Weights of a small GPT-style language model, trained from scratch on English Wikipedia.
Size: 11 layers, width 448, 7 heads of 64, MLP 1792 GELU, vocabulary 4519, 28.6M parameters.
Architecture: biases, tied embeddings.
Training: a variant of Muon for these matrices, 295M tokens, 4506 steps.
MLP neurons of a small language model. Each row is named by its layer, matrix (up: input weights) and neuron, and shows model dimensions 96-191. Each number is 500 + 40 x the weight over its row's rms, rounded and kept within 0 to 999. Numbers have three digits each.
After each neuron's rows, "fires on" lists the tokens most often at its 100 highest values on Wikipedia text that the model never trained on.

L8.up1398:441500444463472447473567464556475465466408503380511526532454521502550522458465514529510569480524490496538461466437490469551438490507528500589540469523457554482497484461510549504523501491518557461468470563500525530512580486416458493511540524522442551536488528497506482516533512576528459531
fires on: "|", "and ", "most ", "more ", "is "

L6.up782:472525535519601521490483478486511510461466574555425526456530510524528593547448491531555479480519439540543487499472554512499509479416512505501542522472451513499553531591427447494473506482515520487517382526495467511470505501585508565514498508501509457524417517511522512526487543491479521515
fires on: "an ", "spec", "sh", "trav", "st", "canc"

L8.up1029:437514492523466417526467503500516469511489468541478507545530458497532488492433470583501539466570460549479566486551567458495539437576501435504561497508558492479514467435534480520460533564572557504495477489427475523504556462502512533440533576487505438517516511454486521401449547497503486474
fires on: "On ", ", ", "from ", "on ", "- "

L3.up1400:575567468477553501480561520456507465508531592524480604512481542468489454486563550465469551502524435571594474465517540517524484509544526468563504466456503463465492465510483497484487466481543506494498548517534492565547527434498475427524529502497504528495554486499465483576524498484523446492
fires on: "2", "number ", "22", "num", "9"

L3.up1290:524486523564543561495512511490505484442538406530478472449560515606576422477500464505584508462454529436474426477508531441474491472504527546483539520532476525486521557555542501490556467516517516533554536507487530520497541471530501498450526483466501477530478530502436453534525454486533461512
fires on: ": ", "- ", "| ", "— ", ". ", "): "

L3.up1705:561522445498585526510465503472503457450513549578460488580581528558580507455437534551494378503507491504475557519539522486498484506483498479516468451510495528545549558493476520580516457525518476453473508470588462533470542489472439544517550535427436416532473456479440463489528547507473552575
fires on: "===", "road ", "=="

L6.up1188:495565552573504494482471538488487479509477535559476534487554461534457547527443477494553516592515575489554506533519453474480516509503510507514472544512460600591480451463450522515485472499478517437532515559531500539467532533465475449477566558529506550523436542527469491522559514468571445492
fires on: "\n", "| "

L3.up499:455519455603500550489518525487486492546484535613525513503496503517482467528483523498538410474521467487500415409591523504587557551508523476425508485540514488518450591522517488483493446532524513517506483457502556465497496477539539522513462507469476567489415560505504495436545520508510443539
fires on: "i ", "o ", "in ", "u ", "ia ", "a "

L6.up528:489482458544469494499499510559529466494440599573489499552464533520524561408542512497500481507495449473520503482553467517496414487506516474423456578470523509474463484448584437573560515422467497476534498458515515489501531496521542534495450541512520559546520471503471522552512492554458535604
fires on: "\"", "adio ", " ", "along "

L3.up562:595438519525496554521516535526456529592512473518547579478489466482464492491483481527449453483541498537478515518426516507504521501534490476563434513507439483565558487494513546460521453548483555518444440509517466478446518561448497506426487573395455506506535483463499483527478532501523488558
fires on: "ip", "en", "and ", "en ", "a ", "man"

L3.up1084:496517570491487387481511491440555535499495497526501505472460483528502489481517499516520423475544496527455507504473420475522530473525529553495443539504433464466496491568584454518487500530491535522417503496525400467407407488550507561498540516552518465447535485543573573487490515499546485500
fires on: "8 ", "8", "East ", "ance ", "h", "or"

L6.up264:419465465490449462483551453445509487519532497497377463529507454522500480428448541471481523443450448530514572452462431513527426530488545452508523495572546518506486551533565389496554439526445563541490486506449410498487499500534547496546551564493465450445471533532457458538443551423477426542
fires on: "c", "en", "No"

L8.up1019:425464537476541429443468582542514493455499505485539514481515471531487466474488527553492481586495475472543564485460441546524428467477543529497508464653504502441465487518506485518474448528562491471447520546461531511505426547472497447536561520499585541512451542478434516436566514496457477476
fires on: ",", "I ", ": ", " ", "as "

L6.up718:533525535493507508512445553494531567473581546458485590455522515533496515484471492462505488555525475443409515481470428510475469482519462496545465500482462488525558442546507487517517507481549505591492513489517511503512484508518547508488515491524578520461581512553521495514526463440494514545
fires on: "com", "z", "op", "Cy", "Z"

L6.up1425:483532524438475564505510482496507519541463520552498503547443490523505508520534514521447432474539443484483487514510426520509511439512536522470497528461433511497499487521511535569554458505578502455511547447445482495469489559503460556430530527489483489448545538538471569456495545499537442506
fires on: "B", "-", "in ", "as "

L8.up370:476477503484441462476554473426521463489533465558555476536587470513434524572548523529600496574490559430551541576440422510576517545490436477460551529522456475424468588550406500505549551437494570495515560478608497483593532561535491551548463478568513504478497582511469449484442501553500487451
fires on: "d", "al", "re", "ro", "Ch"

L3.up1081:493542534478499493494596521512548546555463486535538433594461560453506506522497516492464521539496440446519460545483634487521478453435461489481518492486491601458536412558507518534504439521465518497516508476492492490508504468529463454497496498477439449529494503535546502509525464468500464512
fires on: "\n", "\n\n"

L8.up166:456557525482596414442458538518548502530505514538496483481525481491508527534549491470538513572557566409483473504508504479462523498504509546518485447461517516449476481527426466569486494471478467513512499551499513558506478488511493508518512503457421497496517539406496546579504437480476564499
fires on: "| ", ". ", "se", "re", "at "

L3.up191:543444609513542494470470499523448478434532513470538521525507575518516557508482503512541519496480444530511452434561542557515434513426470490391442459579474562469529534572493494462496583497495478486477487520526494484482466479529453456449588434527560530510447510501472462464473521521488505496
fires on: "the ", "anc", "ber", "Ass"

L8.up852:468445539483476448504494510437513517529558567471490446468444493566439418602440533509471480505517520487527481569446513482511473461461502388517495496536481437539486557434526473471563555515528493486547533499533477555534510534543542482567474593471513573488468457561467478515522527471425515533
fires on: "J", "R", "res", "No"

L3.up1090:462495569587517407567521464531540536488507568513492480504483519450501475524485440498486396512490525509537524480495498424533430543490492488494386454493541537556538564461550480501520490494591494506507475458518501564459574459559381452548500456482456458524474485547470488459484501520489479483
fires on: "of ", "and ", "—", "ess ", "ess"

L3.up1077:498514528514536456493509547506535545550461474576531452533436620442471515498528457487466547507501522493544554500498573480492497442479509575490509511488483550454578469557584507532515419465404525450488471485538521474574524485494433466513480517465480475546500478488549503470532451452519493545
fires on: "\n\n", "\n"

L6.up1296:464470478465483474496501475498488452507469579475547492459478497540437559573554465450500511460492484551531456581496522439419423465569516521511516527434462614516480481390539572508452442525493478512536455554426494493514552493489519531478449547507466484498493409487519544496517463504518451446
fires on: "% ", "|", "$ ", ",", "tur", "| "

L6.up1025:576494475547569494459482520472542490568467427504442500457446459442545482488483499507511534518495455538569488433509523583529442525461524464524466480492513456523495494455461480561466469438421478503449424426443507524495441450501435556441509517509514471464502379437592545435453499456490501532
fires on: "N", "F", ", ", "b"

L6.up1343:568550533446542484488472515551515568494472589485513443495515485579491417470521449511484571474445455502517505530479541502556550431583488477492402545467462513428478522558557475513516456544474466485536454508424448577526487486528579503418521476540505468473559478465501451440613472496445580472
fires on: ", ", "(", "| "

L6.up622:452490469501525552495534490500476458511495523565454495496546513499505474548546534488471516503417476598490488477529519539566503485548515493540416506499564526443560472540515549563547544419527468523510464431448512470537531461548542547503528601495528456491479518534407484468475537476484464488
fires on: ", ", "o", "ro", "stri", "u"

L8.up330:346504526495493445544487469519534462511530500397495486543613460539470545542568513564447427588485472536513540521493512431497425477525469486459547494471477462463470501472532555516517484483555511527422516530539491506524521474487528527577504460502539490486481458523489461508527529487496489431
fires on: "| ", ",", ": "

L6.up1586:426490547497526478496568488466473511494508530517498550526437441476404533458525553493454464429462496560505452443576444464493506591471581513514421429491504451471518508484467523589541474503504495441468537532537521454545516496586544526452510474460483441467452481555457482481500452499549460540
fires on: "d", "; ", "| ", "country ", "at "

L6.up440:587531440493509568498449526476500512447488463514436418517456517474486488566521542566488509514465449604508483464512517517511557457449499507552453527464601486501520447485469490518497503473422532485456417503490511515528538505540435552545474569552439473522378491467490426492490552508548496518
fires on: "in ", "(", ", "

L3.up1230:522464600505485546459506521539449482521527525435498466511463585416446479538539497481530548460455506497557514616428466492449493526477493532509576555500438512477524502503466516462502500452522540451527540493481521415555418595474515539468513493563477457479428412484561435484509499466466541480
fires on: "| ", "R"

L3.up1524:573421516513467471590507531536462491579495507460575504476562469523518466551443500475482573502436519471480511488545544534540535531508551454468467491497521517511511478546479492488526423535423530530494514464502551515497526530479478480525504472524509473470444464534534481529522528438537424510
fires on: "of ", "us", "od "

L8.up740:456499565526553540443459460507498505462477557487472493471444463534530547532459585508514573515454566490449475544432450496566565557514521505542480422599521472498459519564482524552494551492525475514509448507438484471478508482523493467462488471505576512506461504527479557573503557463512478548
fires on: "L", "ab", "| ", "st", "si"

L6.up1054:473485575498527528470573491533499539528435518516583487544446474481446518556537552535535466512450402520471620436518468485525440391512466465533525481587510496468504541462522465541470502425497475518518469501544474519418541534581478443456454463522470512588479450506461521543499564467601477403
fires on: "on ", "On ", "at ", ": "

L3.up1477:513391487493480415522549582476468559518474437447518482487462515543580568499531504505492485514516473491445482520455467539531587507445495529421481547471479545528515588485511516520495462446449507464496512535511491510542513513517510519517432542494474425511449511407467562470493537531481452421
fires on: "end ", "it ", "fin", "and ", "or ", "its "

L6.up334:461489513479507467434507490494529525514518486573481463451385451516516448444495515523534508574464452382425526478485455486482516476532523455513494506535469510468469535493515503484455468593506587537468465505484477442564520533527522456491469555442503470485498472526502456530548535510497464448
fires on: "C", "G", "c", "io ", "Col", "Central "

L3.up1468:529545450489450487435518506430478551494569570499482459569541501518542459513476416517474504529503502538568542505500500478529535507483456482506497503513455432428534544472545461472533537597468453442437515487442521455463529400508556549463524501467462454466597436526518435555459522421475505459
fires on: "es", "es ", "ch ", "or"

L3.up402:498445545504430530513514526471548617485508450527479517494458491464499507495518439591480481498477514500466500531547514485457496487522480499584431472566460509476449470517441485488537493507501467515550455541477482443524461504482568509544530570505509448447503454587504487517526473491426577526
fires on: "ed", "or", "comm", "and", "ers", "in "

L6.up541:491439557576463519488467444523500494529440556604556503476504515441436465505511492481423570474512484520487485500469499490527506509513432472456498512471572515432439481503514505584460470518534513461497489447508458411487524459636452480648480532472459444490484435434446463391541512512473457464
fires on: "& ", "of ", "-", ", ", "and ", "–"

L6.up816:511558573414556549451475429499553516558410492554480597470498554464552483512546455582489535502438486551556499409518570440426502556464500476491482522466543484502514474427507440541522495484450478475502498438495460503494441458552457496439496480524533459547462449495469501478482563529542451503
fires on: "of ", "the ", ": ", "ag", "/"

L8.up1509:485502522489518591484489556526495486518432534567435561484495547567456479470492487417492466448505493472571571521541502445540477503486464439429490455480458538489520495534499519504539545544521550527467540531547568470473498534467489553458424483458500547478499482476520490464523505503519536576
fires on: "Best ", "in ", "a ", "or ", "tion ", "ture "

L3.up1226:505523515473508481487451473583381498493524518437583465477454525488535417489513488616490489504546548547588537527545498534461420543467459493419419511511474609491487454489516511526552458462443466486484494417451505469447485461472511525536504502483469458535520425491535567467535556439481515549
fires on: "ur", "us", "ap", "ail", "aur", "U"

L3.up1485:505480502513447549496545441500461491509534479507522480483466424489447481494488487507573477496569427508464603555546440467441509480454481408519514542521462537483538580533452507509449501546527476432477540501543535499508539484564480488452461595459534432552525537512542441480502497519473461502
fires on: "film ", "album ", "day ", "species ", "form ", "way "

L6.up1017:528476491510472539491574488517541486551512509501528422494501557516458496544526471486413486523487515497576503492480466426539560483526489455567521569515536552505592456476529525488490430441434490538539446470462552467488470504544486561499561421534444398509457461554551450528537516528463485509
fires on: "| ", "the ", "a ", "of ", "tri", "and "

L6.up884:532465500471539525518493529501426496469522516522529641576447492511404460554522441533577502444459446569540447438491509485502566495457581565571510494552525453535570507570516500540547484504508519551511471538532448451490517429604489542499571493529445449510500509464547509531476529543535499500
fires on: "D", "d"

L6.up310:496380519504558392564495497515518519497504506461457494548446491526482500530439554501496491479514479456497490554489500454466459449463456476518554553519435528542536510526492487553500508562506525542533490531458483507518424442560486479523585530487536558558561464512415526564420454548415449500
fires on: "R", "J", "pr", "-", "ath"

L3.up1750:452423472471492418524544409579464489557519507499535431513468489532480554471408491508435509494461477521515512465469441519452580489475522525518507509478449503480429437500480473532459510494512514530503535432469560477467510493525519450473564609518474479472465501478442448525402479445525566505
fires on: "al ", "k", "or", "ec", "ach", "| "

L3.up900:465487495461556546471508439468525511493550439511498520494533526513492448497473469541516500402506540578549531526495428535547477511449487471517541400488510550506446446530509532506453451510529478516438503522510453481529519431581421508495489542514512509449543456500422478486596431508528517555
fires on: "which ", "he ", "it ", "who ", "they ", "that "

L3.up943:452578618477423540456576416486506534514466511532506401499506512523516515567511470572452484486539455499519596488508586467507574522487499512461542508520533535413543459478586454445485506400449439492622489553547566462439489458570517448572468498500452457470570489443538490465538466567561541453
fires on: "of ", ": ", "Summer "

L3.up489:489478441561572525478523476558518506509496451555461481509560478460590481521501520512553548491482520554509493479563511513543526474540490527513523501568471521543604434497501547487461431539519536530526413488464516495452517499461392531477578456472548389478508534480499458530513467531481506545
fires on: "| ", "-", "the ", "- ", "from "

L3.up859:493495581368567645472462435559501510563518511463499434496513586488475482536537471562532577519426507400496516484583488463525524489440486476456512497550444538488441564474498431511567526510505532475587455465580550437475512521541490497502517535514462467514485491507474495467533461533449536554
fires on: ": ", "of ", "un", "', ", "es", "es "

L3.up820:512434484506535542532486465578543474471504535448518475454469595461494500553477561485464587503531501455518486495421457397442476522534512488496494517509573513475533494493496503495536539498456483448474510520501552460498522452525472552527485496466549451432466491505494520491518499578508448481
fires on: "202", "4", "CO", "5", "f"

L6.up1019:486520550498477546501424548553522554579487458549521490428560468535516508497519579453503525476493537530561458548432461555482553432492544460574453538487487585422584485497514563491507490485439537436512456585494493462471463555480528526528574530543507459534506520573481465482471448544627485493
fires on: "| ", "R"

L6.up12:486472555539506522465514444526595509466585517478520482541485478401536423513448434466497440456443495488456522435474503516484463490469504466520405499470487443542544526510498567449506570430453467500491536537552481531481509484495467535517512523532508504466547479452458479456534546465528514491
fires on: "\n  ", "\n", "s", "ens", "ers", "its"

L3.up118:506505519502493496528623594473506523493477560509515442564470569460499545523499518470425546513540485438496448537531616422457456429482485535508491524439510577457534448493477564507513468499528483496493484515496481491540522515470480476511534449485432486521524523485497473540574481444477481525
fires on: "\n\n", "\n"

L6.up593:426511464514532467433466454525480479547471498460470449418479489479484483544535527530499582551496504476449450485560486531523498536514489495488442457494471473571435430507507533419439564458488441475476472516494479528463531535458523501538529479554509442494462479520502508498526514450550516543
fires on: "L", "S", "| ", "199", "10", "202"

L3.up209:453455459474568580546475524448529445519475500521488467586540524480500492497419523482506507484545468564484500529594482496505504508519568450474424460505539559564536499498555514480480581561450500442461453405511573565546547514558430515543473472481572478515440445477460489497511481515581522612
fires on: "===", "|", "ater ", "y ", "ag ", "=="

L3.up1655:496463488488497519523503491517435436512441500556504534457471477483448497465467506562476573450500525467581580496518525506489512449484481489580500539506439525521509548510491481478493474542527478512463480579501493400467496584501559486596553454469530510571485436428504396516529469460508560567
fires on: "er ", "de", "He", "ter ", "ical ", "ative "

L3.up32:487510495464536493526476620558494488417517497507417566549477539502426581591540446512505476536473530509512503477573528538467448505451520482467475544504563503496540493556535502486553483438483543536524445492493535438528554473547398470567475449499544477527451544438506497453453533518552509461
fires on: "ot", "ant", "ent", "t", "d", "ai"

L8.up698:535582487579523413446528508483482502495562527509536449467465608537519518563459511468455505443382509526465508494605465545439417490516480435549542534522545502519451505576502544466424460444555426519491516491465524489514473522461484532536496494532509477487421479550526531486500565473460469497
fires on: "T", "t", "D", "str", "gener", "s"

L6.up460:597442451482501440501537471460519482480558467429430485563431490554455538483584447421576492444441446493573495518508494482628539528497427528558485420551510471479475527603539515464564518460504523509515415518558449516483532452524478509503536480547493478484556499446504461516524517510509509583
fires on: "d", "the ", "c", "ted "

L6.up1256:424487497445423470465452439490508523509439470456493494528507559507458526488484571512538497478518515426495404487513492478529519603483496496501512455496543513472485549490525523507449504461502471546517519445584431487523470473505491517471424514487538500538458532412509534466524535495473430501
fires on: "e", "en", "o", "-", "i", "ij"

L3.up337:543492577532508448493569497531521526511548531488418512483540524500482495532533488509492497484466438479530536521513489453411471538515493517514528528545528497550438492492496536535490425458440472491488520447480479540529571486544501529496531522456481461510479517508520423521474524461498434488
fires on: "\"", "h", "y", "c", "r", "f"

L3.up1597:439557563363526552522527458513555504500474522541440523573491480505550531523552560537494537454476504474546447550541382498536554490581496519467524419532482530493428563567516494488481519530463487562480479521491492522631512493534495556544416452487536501512511578485533476501479500527492498478
fires on: "the ", "ij", "a ", "o", "es "

L6.up1642:509457477418512494486389531500490450477501512491546472513525488494417468439461476566532473434541457490470420436581497485530513465508483485550513503420456532482454492446437517564501473548481477422509481482474459549596461460437510541551496609451566578542477467502531474544550526546538505498
fires on: ", ", "and "

L3.up907:495494496540541466437575564481578520514510473498491470565498568455470553471471481487464501512511470527513498505438519431479490494463478523517477545452529522487589463512562523551540500554458540482550514468516439495548455525545438460523540452516431461523518527466500503494535498483483526517
fires on: "\n", "\n\n"

L6.up153:506502455466478510613494510467498506499483512488520523422500523486527439544461463453475475483475482596517622488443548569484448572525531511515502443502525465493516525512452453479470406467498467569518469462515510473514532449466458486484460499579492453491451496502502440542544569458523556521
fires on: "An", "an", "of ", "m", "than ", ". "

L6.up639:435468458476532577504511506462496428505524507498545451540465581521528484455507449539610534523485420540557527467501570557502558478440520479362459496547511526479457522469513487551582482520512469464555558503457527526515538492511479544518510545498531490459476452464545529458555459489441508504
fires on: "M", ".", "of ", "b", "Z", "adio "

L3.up233:497484432518446537455638534505479441514492490541519456552484538506546443524505567541505509446556559485457491475463496507517515524499543485484487499490536536557479541526482533541427478508513539523543477548461515579472515481488473520508512527400473526519471509470480451430506451518500455589
fires on: "V", "U", "T", "way ", "E"

L3.up1773:466480442505492492494576553524447473452490500504457479493483511436521513443581553488482453505513498561479547563476427526500550560558526521572627527488524556518545567445512462496615524512516504542550455432450537532491456498413513520519481482502561453516492520445476527493537480527500508467
fires on: "\"", "ers", "s", "and ", "early ", "al"

L6.up1623:531500546459540443504476453460598514521455548474467479423516488504361505506479516453496547454516475506510570545496560481565485488518479521518508510493513589465498507449500471516500500402518436493502519458429566547536453571533523535483502503458400461464574510446519536489534503459515524488
fires on: "| ", "- ", "ing "

L6.up1532:463470540464574484496471525523548433521437563580488515503502530627477510546471494467432509534498455535527521584464458421459538494579527570543416458510483562488412453534491517508521415562442503509517490559467475457460499492388469508453523519579496379531538495505487465447516508495495401536
fires on: "| ", "|"

L6.up71:529512465493539521485474491507456467513486509453517541542453609526442506541525451555515482531505455454442494407481588561524515588503456510456463477502570532499522527474528452533477442416502469508519431528499475439519517493510376509510518410487517529496485492510495537421449451549454544494
fires on: "North ", "b", "it", "of ", "t"

L3.up1763:357462462505491422564481500553494581497499545548621452459507441479480487557465450485460465524469505538545441543531449504519503441512525488443511505548442540533424466511508469483499545502501495545479535525508453464450531460561465509510405495478578456449498438416506483516460501480490489551
fires on: "| ", "al ", "por", "ain", "our", "port"

L6.up1582:428507546489504468442501562487543483500502536486496534475530469476507515529467484491510455515491501475513439486508502496491533555490493620500548484507510625485506540484494580487457484503471543474506449504516530543478582472509479415487505505476529505469517456494447499502486486503551539484
fires on: "sub", "ad", "an", "Sub", "each "

L8.up553:432524521544523492537532519477491422517511465506537461497540541589421478522464483447572560493480428489528562563498534519553575515503503486434559501481492466472509485501553515558496510531460444502440510462425555455470516500542468543461531491521447492501519500485538482549485512497537527463
fires on: "- ", ": ", "born ", "; ", "\""

L3.up890:553430496485424480492545535602577546501507506491489493486450497469458520526422504496503529502456523487470471555523485547502434521481549515512441547534534542522509420495519478458497495537471451512550495609486464530517533515548546457459560535469572545425536485493502457421475499537464450523
fires on: "u", "ul", "um", "e", "ar", "ep"

L3.up786:480485484535523494471481534558569493476505507550470545456528465495514554478470503543505610516502449509526428491491567540509473520521538484550534521513502514456435487473511495503514531534481505534474467556513572477504523491510467507581502496475537503458522445555498572488461456528489531522
fires on: "is", "ik", "ok", "z", "ak"

L3.up1520:424512499440560572505483481509542474471471534545490510490490438454542548497508502431516539552498535473477510431476497502508589527552450502547487423545460552516446436491476537515497508539572522450504431513557487505491544437470568556589540532508484472473489453607469457512460490527537471488
fires on: "res", "ers", "als", "ens", "te", "le"

L3.up1426:479441380509597531458430513434524466506531538534512474500465514527561497479530558521507509510492422494487553540529427421536473445491595485500485517473496558518567446515541486596453556540540514449469506482484498512511548503461523492490482532508475440535476475493488552509443506579500448553
fires on: "|", "===", "ire", "on"

L8.up1610:483454509476521536464471557489529402497558463511478446487583524545474462496483426514495473453503428476541487465548480444510551490438457494512527519478514505502472544483593551470554552503552499494472559512514487501514526482542475527512516469488469585483462483506572477521488496512489575493
fires on: ")", ".", ") "

L3.up1774:521502540443513468452545547480546568545536479493533502480477552499444534430547510576567437465524501517504531475449480519549500470519555490454465530519530443519550562538559501489473491534475520443589487498495530463499519530505498521500555577468564460459486481536514458508527547499527435482
fires on: "8 ", "8"

L6.up794:479500532503508546480509560489543399432484499448504536472410523584554486468493564521533494488481441498525510487456443440497532553463433538487449508529525492508480544512442481484507449435456522526528503544506458481511470455547439598510478534558539506464482478494509550483484493410516501532
fires on: "L", "tr", "p", "b", "d", "P"

L6.up670:551473503484475497544499507548540491566537535458456482539433583494505478538395472449468535467415431533477522471527490495474515461494497494526537557509473463540482492518407482511511424526565482534528540543492474572526604499483467443487555506465555542513495513568517451527476480536439495509
fires on: "D", "d", "th", "ap", "T", "ind"

L3.up266:507458542468514500462582518527530518536485458452452464539516478442409488445546440520491447526493537492472489425489494441516532555444511510538475480513467456456554554511496471483542490594550543483515560516448532464463420496549473443549489488537442488461543544509567467512475448459483459419
fires on: "x", "ans", "ad", "it", "-", "such "

L3.up1746:588558477450475522492474504528468508506547527499480564562535463495522434493483497476443539470445516514519535521447439540485510547505536549558580476510472515459532540470522484480569480582462523511567598516458549459464474517558507500503529497523450523422528526496487540507462511419481424532
fires on: "as", "u", "in", "ul", "ac"

L3.up177:474387533425516416556514506502497486552408504514512575516498452524445502575454466549547482423531553516498504517488520585458534473465597557559417498480422512479553493626523529511477563515513462524490426497499520557516482501524474555552536523426454414506469490493506564509443510496529560474
fires on: "ur", "d", "ers", "ard ", "w", "ass"

L3.up255:484548489492529560595625504555476544478498490525458470551500548529572477501524503479521508498488459439488534485526521494497518524435517520442478494450450550474461453494525534492518435582505512518513512514540496486466537439450498507540509471487582513528506506541476436534517507450441497524
fires on: "\"", "s", "L", "X"

L8.up1471:427515527499458436547546507538520525562475511499497485559425466423541405505501464519498497479453510529475477406471521486506503487563551554549512502534525466533497478449414490465495472529499498451456522468497523526422454467560520477499538489519481490512531544464458574495537573453494497588
fires on: "\n", "\n  "

L8.up1552:449549451465548418531507462531541482500450462524465414541463497457465490553488477573551491504455538473451480538499505506470521496523469519526500543493492499583547514432570555553512502504506486524448541475549481465453486478476509461477521476500556552501491496534453514595446487498451480522
fires on: "W", "'", "S", "t ", "c", "B"

L3.up928:461576507469439525453546464516515517544555559479504551485539521536518501545466591455435440565503501465514550484448496474502552561493530547507569522484496480534539465438404515493478499491477537523517407537510480529536568556507502492468470505512499549456478472476474504452495482480550510496
fires on: "m", "ad", "an", "a", "n"

L8.up202:485445541424512492492413530527570532522584514480472511583481505537468521484505464470499467499510485481561541538524467504432575510431457519437448519534487472508512552484532522562456532517568460545538576462524541459427512457461471502505575515514405439457482474530551492478466500545524518556
fires on: ")", ".", "ial"

L3.up1027:528525358524483493495501521521517500500493521491494499512469396520530451460554489498582502452541498539431518499442436519530500523454515512446386548447523443586482545454602513442553493428454590497502484529553492493534481502543510513471508506474454493498482526507465504445553523457488450483
fires on: "-", "g", "ec", "z"

L8.up327:547554494502492515497537491463507500510433471445485538560483561523445436490498544542481523467478500527558462469467524502543455466494473505499472541486547486507468490548485549488545487456411577512480482520569449481550500520539482537491511476536533533501477460519525461489508580445535482539
fires on: "h", "n", "p", "Vol", "st", "b"

L3.up1665:532547479484495546573575518470527455482472518472471467452492504417555501547499436581480513422460468527525504419522562497495471466518519423517430533449440487535494464443518479525561457530535445463492468530466514454478472463570509523441474558559433466461464491536449367529517542609510484492
fires on: "tre", "ec", "hum", "ang", "est", "Hum"

L3.up1076:530508542402463546446443538553485509493570589465550436496482479583500543526501490570547519509460541433479489497480471461504486502494533435492470546483428564431475520418523493522480512485526435437521506431521498524475496447494490481582539520509528435481461473517557507495472521540427429489
fires on: "un", "re", "es", "all", "leg"

L6.up1708:545491555464486512540427508524555543581506533451483436446499519547509541527538474495489541471549433508448588489448510535519542519462481487515471520501476543460531459498488509523593468458471534476425524440486477520461549484572528493494477531558414482513419385449550434499498437479513480558
fires on: ", ", "was ", "first ", "===", "=="

L3.up593:518485511474511428558518529507529455528526558487508502558474532459428532503459453501467489466508499537544531491545603484552405457514503479498521484558512529453536519561561482555528483518521652517497512536503426474503513486493464385512544453454475539539497554505507485442515473481488457515
fires on: "\n", ". ", "\n\n", "along "